MLP neurons of a small language model. Each row is named by its layer, matrix (up: input weights; down: output weights) and neuron, and shows model dimensions 96-191. Each number is 50 + 10 x the weight over its row's rms, rounded and kept within 0 to 99.
Before each neuron's rows, "fires on" lists the tokens most often at its 100 highest values on Wikipedia text that the model never trained on.

fires on: " ", " Ba", "al"
L5.up1151:47 58 53 64 32 44 45 57 46 60 54 62 40 56 42 47 61 46 38 49 64 51 47 59 36 51 51 44 48 56 38 62 44 65 57 44 61 70 46 24 47 60 49 62 49 63 33 44 54 56 61 66 38 46 70 59 34 35 46 45 52 53 48 54 48 54 35 30 45 47 20 78 48 62 50 47 68 42 67 44 52 42 59 45 55 43 55 49 56 49 50 39 58 47 61 39
L5.down1151:61 57 44 40 72 58 57 53 64 53 40 51 70 41 38 33 94 43 44 56 49 52 64 51 50 45 59 54 45 57 36 43 52 41 53 55 34 45 43 45 46 51 45 52 48 33 60 58 74 56 39 54 28 50 35 59 43 60 56 37 55 51 55 53 44 39 44 41 52 52 51 42 56 52 30 54 48 38 26 46 60 66 31 55 45 51 42 47 58 54 57 42 37 56 50 63

fires on: ",", " of"
L8.up275:44 67 44 48 39 55 43 52 49 51 61 43 47 60 51 53 50 38 51 55 38 51 57 68 31 57 68 50 54 34 52 42 46 37 45 65 49 60 69 61 38 52 52 33 45 43 83 50 40 40 50 51 53 44 56 49 40 48 57 61 60 46 41 44 62 39 36 55 38 45 31 40 53 51 55 41 65 57 61 64 37 48 36 56 42 49 28 72 58 42 56 60 56 41 44 51
L8.down275:45 51 46 45 52 53 42 35 59 60 40 48 60 53 52 41 54 53 58 48 43 59 42 39 60 56 33 40 45 50 44 65 53 57 49 40 45 58 33 31 51 75 44 70 66 63 37 56 61 67 51 57 54 51 37 29 52 49 47 46 55 45 57 63 53 78 43 44 47 56 46 52 51 52 52 49 44 38 55 55 63 46 52 64 58 38 54 43 39 42 50 48 52 53 40 46

fires on: " |", " and", "com", " Gra", "=="
L8.up1218:39 63 62 40 52 62 55 45 49 34 30 49 54 64 39 37 39 37 55 52 43 48 43 82 59 62 76 39 35 37 63 52 44 34 49 54 65 46 72 62 52 61 51 40 70 54 50 61 63 63 34 39 52 40 58 56 46 47 45 43 40 57 52 32 58 60 52 44 39 42 66 56 51 51 49 50 62 61 50 46 51 50 49 47 49 41 49 60 39 59 36 54 50 55 58 59
L8.down1218:57 57 46 41 52 34 60 46 47 43 66 46 62 60 43 42 53 58 38 48 47 42 48 58 46 30 45 72 52 41 48 36 66 43 43 54 62 49 58 57 58 45 48 48 67 52 57 45 63 71 29 53 48 50 66 51 66 67 58 61 37 52 44 46 37 54 51 59 43 55 64 60 59 40 56 46 78 51 54 64 61 50 49 42 49 30 45 58 39 44 44 73 33 41 53 48

fires on: ",", ")", "),"
L9.up451:38 41 48 31 64 58 37 69 33 53 68 64 54 44 41 56 48 50 62 54 34 61 57 63 41 53 53 49 49 53 34 49 43 36 43 69 78 62 58 47 39 49 56 45 42 56 66 51 47 44 53 63 59 47 54 50 53 31 51 30 45 48 38 42 68 56 38 39 46 64 43 61 39 54 47 49 62 66 56 66 41 57 47 63 41 69 34 52 61 44 42 42 50 52 52 55
L9.down451:48 61 49 48 43 48 56 58 61 54 42 44 66 54 37 53 56 54 61 65 44 50 66 37 64 55 46 52 49 53 43 53 64 60 51 53 65 50 60 53 63 57 56 45 39 50 54 42 38 40 56 58 56 47 24 52 65 57 42 55 41 33 11 42 47 45 38 76 43 31 52 60 48 45 46 37 38 49 62 54 35 49 54 38 45 47 52 58 60 56 43 54 52 44 41 51

fires on: " (", ",", " |", "\n"
L10.up473:43 57 39 37 52 52 37 44 64 29 40 37 75 56 48 44 51 65 62 54 31 55 48 53 49 60 78 25 39 68 44 41 52 49 49 50 39 64 58 47 53 45 50 44 46 62 57 66 48 38 52 51 50 46 57 32 29 56 47 51 65 53 63 56 56 43 45 58 45 46 47 68 57 55 57 40 43 81 43 60 60 38 50 50 44 56 43 44 55 46 42 45 29 50 58 45
L10.down473:53 71 32 55 45 54 43 54 36 64 60 57 40 56 58 50 55 54 51 54 44 65 59 33 57 53 53 69 43 59 54 52 59 41 57 61 68 50 55 56 49 30 69 50 47 40 60 35 55 48 55 83 60 50 26 34 45 48 49 43 53 50 49 33 57 35 44 51 47 49 46 65 53 45 32 47 49 56 48 45 59 44 55 48 34 64 41 44 48 45 38 53 42 47 64 48

fires on: "L", " L", "s", "wa"
L9.up425:64 55 49 52 53 47 47 34 28 62 29 43 53 63 55 55 47 34 52 53 49 32 79 42 65 48 39 43 45 50 59 51 44 57 53 54 64 58 48 36 59 44 50 47 55 52 51 61 56 53 52 60 53 71 60 32 41 61 33 59 53 54 48 51 68 50 39 63 47 34 44 33 48 52 60 52 42 59 41 56 38 45 60 65 53 53 51 50 49 43 66 44 47 60 47 43
L9.down425:46 42 60 43 58 51 50 56 45 48 43 64 43 43 56 48 42 58 29 46 55 41 28 37 56 60 40 57 51 49 62 60 41 61 45 53 68 50 27 27 45 50 51 48 64 55 60 65 62 57 64 50 44 71 64 36 49 54 40 39 37 40 23 32 55 45 53 57 58 50 53 47 54 18 57 53 54 48 53 31 60 58 42 59 54 65 46 43 38 58 51 46 48 52 58 63

fires on: " and", ",", " He", " |", " his"
L10.up114:51 71 40 20 29 46 32 39 40 46 56 34 52 63 29 52 47 21 49 48 69 44 48 58 50 53 61 42 52 56 34 63 62 40 38 52 69 44 49 51 48 45 57 50 57 61 46 35 43 60 27 58 61 39 34 53 38 53 45 48 38 35 45 44 47 63 53 50 45 56 63 47 42 61 45 58 61 63 46 51 41 39 57 18 57 57 72 54 52 45 44 42 49 67 56 52
L10.down114:36 35 39 53 27 52 46 50 59 52 61 46 48 66 68 51 39 63 47 64 52 63 47 45 45 59 43 65 47 46 42 41 51 39 48 36 55 54 48 41 71 42 48 54 38 36 52 55 59 31 53 53 61 45 56 54 49 49 48 31 55 34 48 30 41 35 45 49 43 57 57 46 52 54 45 48 41 59 47 57 50 47 43 36 29 55 70 45 56 50 39 43 51 48 55 57

fires on: " ", "\n", "al", " M"
L10.up595:52 56 38 48 30 49 39 55 32 39 49 44 49 39 50 59 57 73 40 52 43 40 51 49 39 53 41 36 40 44 58 46 44 67 59 51 38 64 55 35 46 53 69 60 57 55 56 39 39 55 49 47 70 53 50 46 50 49 46 49 57 47 60 45 61 39 44 53 51 29 44 69 43 63 44 47 52 65 56 53 64 50 59 53 47 73 52 46 50 30 38 49 60 56 58 68
L10.down595:54 56 58 35 64 43 69 49 53 55 51 39 43 55 61 45 60 62 57 59 54 62 53 51 47 44 33 52 64 55 40 29 52 53 63 48 33 59 45 56 57 44 56 36 44 64 25 50 66 50 39 45 31 62 51 44 48 56 71 37 48 50 67 66 55 47 51 46 50 40 51 43 56 48 31 54 70 37 44 50 53 58 39 71 54 66 40 37 48 52 78 57 61 48 46 53

fires on: "N", "L", " area", " region", ",", " District"
L5.up497:48 32 54 64 57 37 54 36 29 59 56 57 23 51 64 44 55 32 56 46 42 36 72 45 58 54 56 44 50 50 52 33 65 43 52 67 55 57 44 47 48 51 69 48 63 53 59 51 25 53 41 58 46 59 60 44 36 47 35 36 33 39 33 60 61 47 55 42 40 63 44 30 60 56 48 40 44 46 54 57 66 51 42 47 41 54 46 46 52 55 48 47 46 57 36 65
L5.down497:55 64 46 49 55 50 42 56 47 45 51 55 40 59 47 64 55 50 50 60 41 53 55 40 44 64 55 52 48 40 46 48 44 66 58 65 44 52 46 47 55 52 42 58 56 51 46 69 58 71 60 46 36 52 61 36 53 57 41 50 51 58 33 38 54 68 52 40 69 47 57 52 49 46 47 24 59 49 55 58 55 28 42 37 42 45 39 49 64 35 60 54 60 48 36 35

fires on: " re", "s", " p", " sub", " un"
L9.up512:42 33 52 34 46 58 43 71 41 62 62 39 52 49 50 53 46 51 48 54 65 40 61 56 43 46 37 48 50 48 44 43 53 60 47 39 58 57 47 52 53 58 39 57 50 64 45 41 50 56 55 52 39 51 36 41 43 46 57 45 38 52 42 64 60 67 64 50 57 47 47 54 53 49 46 56 54 55 68 54 67 54 50 42 69 62 56 61 43 42 41 66 32 26 58 39
L9.down512:42 49 62 59 38 44 51 64 38 41 57 70 58 60 36 52 57 52 55 55 55 52 43 43 51 39 35 65 45 45 41 60 61 70 40 29 51 73 51 57 49 26 58 47 65 29 54 46 40 41 53 55 53 45 43 42 59 27 46 49 63 53 49 68 58 53 50 66 38 55 51 37 55 51 37 39 73 51 53 45 57 55 49 45 58 50 40 45 40 63 48 64 68 43 51 62

fires on: " for", " of", " For"
L5.up480:38 52 38 37 48 52 40 47 57 32 45 48 51 53 36 46 42 47 40 36 54 40 48 55 51 48 57 53 50 42 52 48 45 59 46 36 69 46 37 49 43 60 44 30 40 51 26 47 34 63 51 57 49 55 55 55 47 49 58 59 48 51 52 58 46 64 47 42 42 40 60 50 34 69 56 43 51 50 63 54 68 50 47 71 31 62 54 47 67 55 45 45 28 46 63 58
L5.down480:52 53 38 58 53 39 61 45 62 37 43 56 50 30 41 33 51 36 52 45 64 70 50 52 25 38 46 41 56 49 64 61 50 41 49 21 56 54 40 49 58 49 48 45 58 47 59 52 45 70 55 45 62 48 54 64 50 53 33 33 46 38 37 53 57 47 47 38 59 35 51 51 35 46 49 31 31 58 58 45 68 56 43 40 39 57 51 52 45 44 61 58 54 57 51 48

fires on: ",", "2", " as", " called", " album", " |"
L8.up1053:46 58 40 44 30 43 31 41 65 35 38 57 73 58 47 58 43 62 48 56 49 58 51 45 43 54 46 30 56 38 48 35 61 67 43 72 48 43 60 54 82 60 47 65 53 36 51 48 52 39 38 42 45 41 50 44 43 42 57 36 50 53 62 49 60 60 47 39 46 49 58 50 48 47 47 39 51 65 50 58 46 62 81 59 37 51 14 45 41 33 40 42 50 56 57 31
L8.down1053:50 36 46 42 56 52 50 54 36 42 46 71 34 39 72 63 38 44 45 52 47 52 44 50 62 41 72 46 65 53 38 56 40 55 44 59 58 50 45 45 57 43 68 38 59 43 41 54 59 51 40 36 49 58 32 42 51 54 56 48 47 65 66 46 63 64 35 56 53 50 62 41 62 72 44 65 52 50 55 51 57 42 49 57 60 43 47 60 49 52 49 56 44 53 44 58

fires on: "s", "es"
L8.up1343:59 52 49 22 50 51 32 48 52 53 44 47 71 67 40 50 43 47 56 40 58 45 59 55 44 54 49 36 36 31 57 51 52 42 33 49 62 57 52 48 43 48 42 37 56 35 62 49 50 56 50 58 54 60 41 44 51 69 55 62 55 35 38 61 53 48 42 55 53 45 43 62 42 39 79 49 42 33 56 47 44 39 47 66 45 43 50 25 48 52 59 38 43 56 47 58
L8.down1343:52 54 54 51 59 48 58 45 50 58 63 63 58 64 40 47 39 55 58 67 42 54 28 57 50 45 48 42 56 50 64 56 46 51 42 39 51 61 41 47 36 53 56 53 45 44 50 69 48 50 59 56 53 62 46 42 57 40 56 35 34 54 65 53 30 47 57 67 37 50 55 51 63 26 44 33 67 67 33 47 64 55 52 56 64 50 48 54 48 44 49 56 62 53 45 60

fires on: " in", " the", " to", " at", " on"
L10.up136:56 56 44 41 36 50 56 53 53 60 63 62 50 55 31 54 55 48 59 58 35 65 44 72 45 34 35 51 50 48 40 54 50 55 56 66 57 53 45 38 40 48 54 46 31 52 35 67 44 55 51 48 60 55 45 53 47 58 50 68 50 38 58 46 58 50 50 56 32 47 55 33 59 42 53 45 45 59 45 59 60 49 59 41 39 52 40 59 48 60 57 50 30 51 35 46
L10.down136:55 54 51 48 55 64 52 48 47 41 64 53 46 44 39 43 49 43 41 63 49 57 44 49 48 48 46 43 55 56 59 59 58 49 62 56 38 53 42 68 54 51 49 39 65 49 45 33 51 63 55 41 50 54 39 44 44 47 49 63 46 56 56 43 44 72 56 44 51 49 57 58 44 52 41 51 59 28 53 82 39 40 41 43 39 44 56 67 56 42 48 49 58 44 60 47

fires on: ",", " ("
L8.up736:41 34 36 31 54 41 42 55 47 59 48 59 51 49 39 45 41 50 59 33 40 68 65 58 56 61 47 46 57 40 42 49 45 35 58 53 69 60 74 47 27 45 37 58 43 62 56 45 38 40 61 58 64 50 43 42 56 58 56 34 49 50 45 48 61 47 47 47 47 50 57 61 52 46 71 44 35 41 71 64 46 37 57 62 32 54 34 55 59 41 50 46 51 63 53 67
L8.down736:51 66 47 38 50 45 40 63 70 54 31 38 67 60 51 46 46 74 66 62 55 50 47 47 61 60 52 52 43 42 60 46 45 49 56 58 57 69 40 39 41 57 60 46 55 47 51 38 53 69 41 72 55 60 39 50 50 56 51 60 60 44 36 56 52 47 29 69 41 45 43 49 43 57 31 43 32 42 60 53 55 43 45 44 40 44 31 43 53 41 46 62 52 52 28 53

fires on: " ", " \"", " (", "\n", ","
L10.up1132:46 65 50 39 46 61 40 64 55 45 39 48 73 42 55 38 68 54 53 26 45 53 43 61 47 50 58 42 37 48 59 51 50 56 55 47 40 48 57 42 59 37 50 49 48 51 55 35 51 51 52 56 50 47 56 48 49 50 47 45 51 56 39 36 51 41 59 61 47 57 37 81 65 55 47 66 38 46 48 47 58 51 36 49 56 56 43 50 39 45 42 41 37 64 68 46
L10.down1132:51 37 54 58 48 60 40 53 49 35 46 57 41 29 65 51 63 58 51 49 48 47 59 56 61 72 29 39 37 38 35 61 51 60 48 65 47 63 71 48 46 41 65 60 41 65 58 47 43 46 53 79 36 44 35 69 62 53 28 29 43 59 30 45 42 72 33 44 54 52 53 59 57 60 47 40 40 50 38 25 58 50 47 41 37 41 49 39 55 53 34 52 50 43 40 50

fires on: " de", " un", " con", " |", " re"
L8.up1363:36 50 48 24 56 49 43 48 47 44 40 32 67 47 34 54 40 38 59 31 55 43 50 66 36 42 55 63 21 56 48 61 55 50 49 41 45 26 38 54 60 59 33 46 63 58 50 48 44 45 56 53 47 18 54 50 39 60 49 66 44 54 48 43 55 88 47 58 62 40 50 38 33 67 49 67 59 29 56 49 87 48 55 52 52 50 60 36 57 52 51 61 52 42 35 55
L8.down1363:32 59 52 49 56 57 61 60 50 39 46 52 49 40 60 65 49 56 44 42 61 44 43 42 62 52 42 36 44 51 49 67 54 56 37 51 50 65 60 39 64 40 45 61 55 50 64 51 57 41 54 60 50 39 36 58 46 27 49 51 61 59 51 59 53 58 50 59 43 46 64 60 39 35 53 41 56 61 63 39 69 46 52 30 54 29 58 72 55 51 52 52 66 42 49 46

fires on: " from", ".", " of"
L9.up140:45 36 60 49 57 40 55 36 43 49 70 15 33 52 55 18 54 41 59 33 37 51 29 56 31 57 62 46 39 51 48 54 70 59 41 63 50 73 46 55 49 58 47 62 34 49 65 46 41 40 45 45 61 56 49 47 41 52 49 68 48 41 60 48 44 53 61 37 52 39 36 59 50 81 57 25 47 48 48 57 42 37 58 55 56 52 44 71 48 49 55 49 49 56 44 51
L9.down140:61 72 48 60 53 56 41 41 46 55 46 60 66 58 41 51 56 59 54 73 62 49 55 29 56 68 58 51 32 71 53 56 54 69 38 44 41 61 29 43 38 53 62 40 43 40 43 60 39 42 47 28 52 41 54 53 41 37 41 40 46 76 60 50 45 57 59 61 55 44 50 62 40 62 49 55 42 44 56 42 51 47 51 50 36 52 45 49 56 57 55 60 50 52 38 39

fires on: " of", " in", ",", " southern", " northern"
L8.up853:44 59 52 45 32 55 35 43 32 35 44 55 58 62 63 36 51 53 60 26 56 58 34 52 41 46 70 52 45 47 59 43 60 59 49 53 44 51 50 51 36 50 66 51 40 49 48 47 43 40 34 57 56 33 58 32 44 46 54 52 62 43 53 57 52 54 38 26 25 49 58 46 67 45 51 45 62 56 32 31 43 49 32 58 51 59 45 46 44 39 62 44 42 54 49 42
L8.down853:56 69 50 58 53 29 57 67 54 54 46 56 45 20 50 44 52 50 63 35 56 62 51 53 44 40 52 63 54 25 53 32 52 41 49 43 55 53 44 52 54 42 48 30 41 49 38 48 67 39 43 41 62 49 68 38 52 59 43 44 57 62 69 61 44 52 50 40 32 48 61 48 54 41 41 49 66 39 44 46 45 50 56 52 37 52 60 63 37 44 62 44 81 50 63 32

fires on: "go", " Go", "9", " came", " are"
L9.up1336:52 85 59 49 52 34 53 37 56 46 50 34 52 56 58 27 37 51 45 53 56 43 46 46 50 39 57 70 56 44 69 37 51 34 36 51 66 37 21 46 57 65 56 67 54 52 44 56 70 51 43 65 50 55 57 54 56 46 57 59 50 46 54 42 55 51 63 40 46 53 65 40 54 64 46 45 61 50 56 60 51 71 75 68 53 54 34 67 45 61 41 59 40 42 56 30
L9.down1336:47 73 41 56 65 38 45 41 42 50 61 48 44 54 37 62 47 53 50 41 57 39 51 55 55 60 57 55 44 49 57 40 49 52 52 48 63 51 51 57 56 38 53 48 61 50 52 46 57 61 41 59 40 38 48 46 52 20 62 58 41 53 58 47 51 44 53 37 34 46 51 53 53 37 54 51 52 44 61 47 50 53 50 51 68 52 43 54 72 53 60 41 56 40 25 46

fires on: " from", "'", "ro", "z"
L10.up927:69 55 44 37 54 46 44 66 54 57 46 35 38 58 53 55 48 53 39 40 56 57 62 39 54 59 48 43 47 58 52 43 46 48 42 54 61 55 56 51 53 53 39 42 58 39 60 42 53 46 59 43 55 45 35 47 57 50 58 58 52 42 52 54 48 34 78 44 52 40 43 40 60 57 50 69 46 59 61 52 65 61 38 52 53 44 48 40 51 56 39 44 39 50 44 28
L10.down927:48 35 34 51 48 42 61 42 34 33 46 48 44 49 33 42 54 65 69 68 41 56 33 59 60 53 64 50 48 31 46 46 57 52 38 41 44 77 50 51 51 54 60 32 62 54 54 39 61 35 62 67 52 47 62 42 29 46 47 70 65 63 48 52 36 47 20 65 61 49 53 58 52 44 44 54 51 37 61 56 48 54 56 57 54 58 58 54 47 54 42 49 45 33 56 46

fires on: " of", "g", " is", "hum"
L8.up567:46 50 41 57 44 18 40 46 38 59 52 42 52 58 41 51 48 50 48 48 62 43 46 51 40 45 53 39 52 61 46 47 50 53 46 68 61 36 38 62 29 64 62 40 56 43 28 50 47 76 37 58 50 58 55 44 70 66 45 67 52 57 39 47 57 44 44 46 51 52 42 55 51 51 52 63 49 52 52 56 58 70 38 71 37 55 38 42 42 50 33 59 51 39 55 75
L8.down567:58 49 33 55 47 45 58 47 48 50 54 68 53 52 49 46 55 26 67 38 51 55 46 53 63 36 71 63 54 41 65 63 48 63 49 43 43 48 36 41 49 48 59 43 47 54 60 29 39 55 60 64 69 57 49 67 35 54 54 46 44 48 33 63 45 58 65 47 47 39 46 50 61 42 40 48 41 48 69 35 34 66 42 40 58 41 68 61 37 54 37 53 45 34 52 54

fires on: ",", " |", " ("
L8.up883:54 57 33 41 46 53 33 34 57 49 43 58 57 60 35 48 51 60 39 67 45 48 17 41 58 56 50 55 49 47 48 45 35 51 58 49 46 54 57 43 46 66 55 58 66 49 28 72 50 55 23 57 46 57 55 51 54 36 53 51 71 37 62 57 40 39 58 68 60 49 45 60 56 39 65 40 50 54 58 56 52 31 49 57 44 60 45 53 42 43 42 57 44 48 57 46
L8.down883:39 64 42 64 58 62 27 42 46 49 56 32 52 53 38 55 44 51 47 26 32 77 67 44 46 53 46 52 40 49 56 44 52 40 56 52 59 49 53 54 50 48 50 54 46 49 50 52 40 32 54 59 43 48 48 59 53 59 49 53 34 49 56 45 51 54 57 45 58 58 48 49 48 28 46 49 59 56 55 38 61 44 47 41 28 52 57 39 49 44 60 40 43 58 49 58

fires on: " p", "s", "cor", "r", " c", "p"
L5.up648:33 41 52 54 60 52 61 53 50 46 53 55 52 52 62 63 36 59 47 41 52 34 34 49 61 68 54 38 66 41 55 37 37 38 40 49 36 64 60 57 65 41 40 66 55 38 50 50 42 47 52 33 70 51 49 47 64 59 49 48 36 49 52 43 48 69 64 48 39 42 46 37 45 31 58 39 44 53 49 43 53 50 44 51 46 46 61 71 54 68 55 44 50 37 66 50
L5.down648:55 31 53 55 39 65 45 57 52 47 38 47 53 35 61 53 47 68 50 44 54 34 47 56 63 67 43 43 58 58 33 47 43 59 56 48 58 57 53 75 54 82 46 62 59 43 36 60 59 49 65 63 57 30 28 53 57 67 49 55 41 61 50 56 51 52 46 53 54 48 33 32 50 42 38 50 50 51 51 48 55 46 37 52 56 58 44 74 63 53 55 66 48 52 56 43

fires on: " in", ","
L8.up1326:52 50 45 45 36 54 46 52 25 48 50 60 46 48 24 60 52 52 41 60 47 49 58 54 56 38 48 47 76 54 63 43 50 52 53 54 59 54 36 45 33 43 67 38 46 53 50 47 53 59 40 51 33 60 76 44 37 46 40 50 43 25 42 60 50 44 52 51 44 41 42 41 61 59 47 30 42 41 54 45 51 65 55 60 45 45 29 61 51 56 63 38 51 62 42 54
L8.down1326:53 54 40 39 43 49 57 36 53 50 53 56 55 39 46 43 59 26 62 64 33 40 54 47 48 28 32 26 64 23 42 53 39 41 61 48 63 44 58 62 50 38 49 44 42 34 57 42 52 61 27 47 60 47 34 59 48 58 55 41 61 53 54 61 38 48 51 50 55 62 43 32 48 53 63 46 51 51 34 56 43 36 51 54 35 34 35 59 41 62 61 48 59 46 48 49

fires on: " p", "s", " Em", "em", "hr"
L9.up1192:48 33 40 48 44 45 63 35 57 50 50 62 58 70 44 67 49 50 41 51 52 38 64 52 57 66 41 43 53 56 51 31 20 39 52 28 48 60 51 55 60 36 60 47 45 43 36 57 52 62 47 43 41 52 52 35 57 50 60 51 65 49 55 68 62 79 53 50 31 55 65 80 35 47 50 54 56 40 64 59 32 37 47 53 44 56 73 56 47 32 42 55 51 38 63 50
L9.down1192:49 46 48 59 42 53 47 52 48 41 44 51 38 47 57 56 44 37 52 30 55 46 63 51 45 46 54 59 75 37 54 43 45 54 48 51 42 46 49 41 38 62 43 43 49 43 63 71 35 51 36 55 57 39 36 64 54 59 53 23 45 42 53 59 52 52 45 44 54 60 55 43 46 38 51 77 47 67 45 56 49 50 40 54 45 46 55 63 51 47 55 49 54 50 41 66

fires on: ",", " is", " (", " was", " and"
L10.up1129:41 41 48 42 34 69 48 48 48 53 54 42 52 38 48 50 61 60 43 49 26 54 44 53 61 52 72 49 59 63 66 41 49 52 40 39 55 46 64 45 54 45 60 62 55 45 64 56 60 38 44 91 58 39 45 52 38 63 61 69 54 40 65 47 53 57 55 54 42 41 44 45 63 47 63 56 44 60 54 65 58 46 61 38 46 57 55 65 34 44 24 47 28 54 55 46
L10.down1129:41 45 36 47 66 44 58 47 42 59 67 63 49 43 58 51 50 72 67 38 61 43 51 41 49 45 51 49 30 53 53 51 55 38 58 39 44 55 51 52 55 44 53 59 55 49 57 61 53 68 61 39 55 42 34 29 42 52 53 45 53 61 67 41 50 49 38 52 64 44 42 43 40 43 41 57 60 42 48 53 50 63 57 59 60 51 63 44 71 45 60 57 40 53 56 70

fires on: ",", "),"
L10.up1425:35 57 33 40 59 42 53 86 51 43 67 36 64 63 40 73 38 62 66 41 48 55 46 43 55 66 58 44 52 51 43 56 47 51 47 65 74 46 52 44 46 60 45 46 47 62 43 28 41 58 37 43 50 62 55 46 43 57 39 54 55 40 41 45 39 49 51 47 41 45 48 53 56 43 65 57 44 54 50 60 70 49 42 58 24 40 57 47 55 47 48 53 48 68 47 63
L10.down1425:50 58 39 36 48 58 40 49 58 57 44 50 52 51 35 44 42 46 54 61 66 42 49 48 44 72 37 46 51 58 50 57 48 63 40 59 56 43 35 47 48 46 47 40 61 60 58 48 63 50 56 74 48 47 47 53 53 47 49 35 45 60 45 41 52 43 37 45 55 44 46 58 59 47 45 44 44 50 41 48 48 40 37 54 56 38 51 62 48 81 41 53 54 49 36 56

fires on: ",", " Jane"
L8.up1246:34 57 42 52 57 60 53 65 26 43 38 47 61 36 60 45 52 47 58 69 31 53 45 67 53 59 47 61 62 35 45 33 48 36 59 43 52 48 49 53 53 55 51 50 59 57 29 55 47 66 38 42 49 62 49 16 46 46 51 42 34 68 51 45 63 54 52 44 52 49 41 65 53 62 42 58 77 58 50 48 47 43 62 49 44 76 38 57 44 39 52 41 28 52 60 60
L8.down1246:57 46 56 50 66 60 57 44 47 46 41 58 54 44 58 49 56 36 55 48 37 43 67 64 45 56 47 39 64 51 44 57 50 46 35 57 34 43 44 57 59 55 36 49 54 45 53 32 50 43 44 36 54 65 39 53 64 55 42 62 44 53 39 58 33 43 75 59 42 61 44 36 53 57 33 53 43 59 27 45 57 53 67 50 52 42 48 55 41 37 57 50 37 54 52 43

fires on: " of", " in", " near", ",", " at", " Old"
L5.up167:59 63 56 54 33 44 39 55 37 45 52 55 65 66 49 46 58 32 57 53 47 55 54 58 49 43 46 45 38 43 59 62 57 43 50 60 53 55 34 63 34 44 53 37 35 43 50 53 69 48 34 33 56 45 48 53 53 33 53 58 56 45 58 49 65 53 67 46 54 42 48 35 57 41 58 63 48 57 40 46 40 42 66 35 48 54 40 73 57 46 32 51 48 50 52 52
L5.down167:36 69 63 42 51 26 52 64 43 51 60 45 30 45 44 53 34 57 48 61 46 50 39 36 52 53 36 61 41 57 40 46 54 49 66 61 47 50 49 58 55 57 38 52 59 56 54 44 41 54 72 53 58 41 54 60 34 58 70 56 28 42 36 40 64 41 57 51 55 67 48 58 39 62 57 44 67 39 60 79 57 57 48 59 51 61 51 50 73 46 47 55 52 61 49 71

fires on: " and", " of", " from", " with"
L10.up1014:43 58 51 53 44 52 54 38 55 63 56 60 54 47 17 26 52 57 56 44 36 58 54 66 48 62 76 41 34 42 51 54 55 56 46 55 60 53 56 65 58 66 49 55 51 41 70 53 44 54 42 52 53 37 47 56 58 51 69 45 54 61 50 69 43 58 38 56 58 57 56 61 40 66 59 37 51 38 46 59 56 40 58 39 32 47 49 57 49 36 56 47 63 70 36 60
L10.down1014:51 58 36 62 31 48 58 34 49 38 50 50 58 55 49 52 53 69 53 56 52 61 41 43 45 43 51 66 47 60 52 46 48 51 58 31 52 55 34 35 49 52 55 28 58 52 39 66 43 56 43 43 68 57 51 43 53 27 44 56 54 64 46 34 56 58 44 64 50 45 57 45 49 38 32 38 48 57 45 64 43 31 35 38 45 40 65 63 48 56 53 38 43 38 38 51

fires on: "en", " in", " into", " En", "in", " of"
L9.up952:45 49 49 58 33 57 56 50 29 60 50 66 73 53 57 48 59 40 53 47 50 48 49 57 53 42 48 63 34 48 57 60 50 41 21 45 45 50 61 63 49 29 56 38 40 45 60 44 48 42 36 33 46 37 65 35 51 49 53 54 57 57 48 55 53 70 28 44 37 43 52 42 65 33 45 54 42 55 53 41 51 60 48 53 61 46 42 52 48 54 41 49 39 46 56 68
L9.down952:53 44 73 68 58 51 38 50 34 52 52 57 58 53 54 34 46 45 50 36 50 42 51 38 43 61 54 51 52 66 53 45 57 57 35 42 57 48 45 44 65 54 60 56 49 53 57 53 50 49 41 55 44 69 60 46 42 41 42 44 34 43 24 50 44 34 46 63 62 45 43 57 49 36 39 55 52 62 54 47 49 54 56 52 71 36 49 62 44 47 38 49 52 46 55 63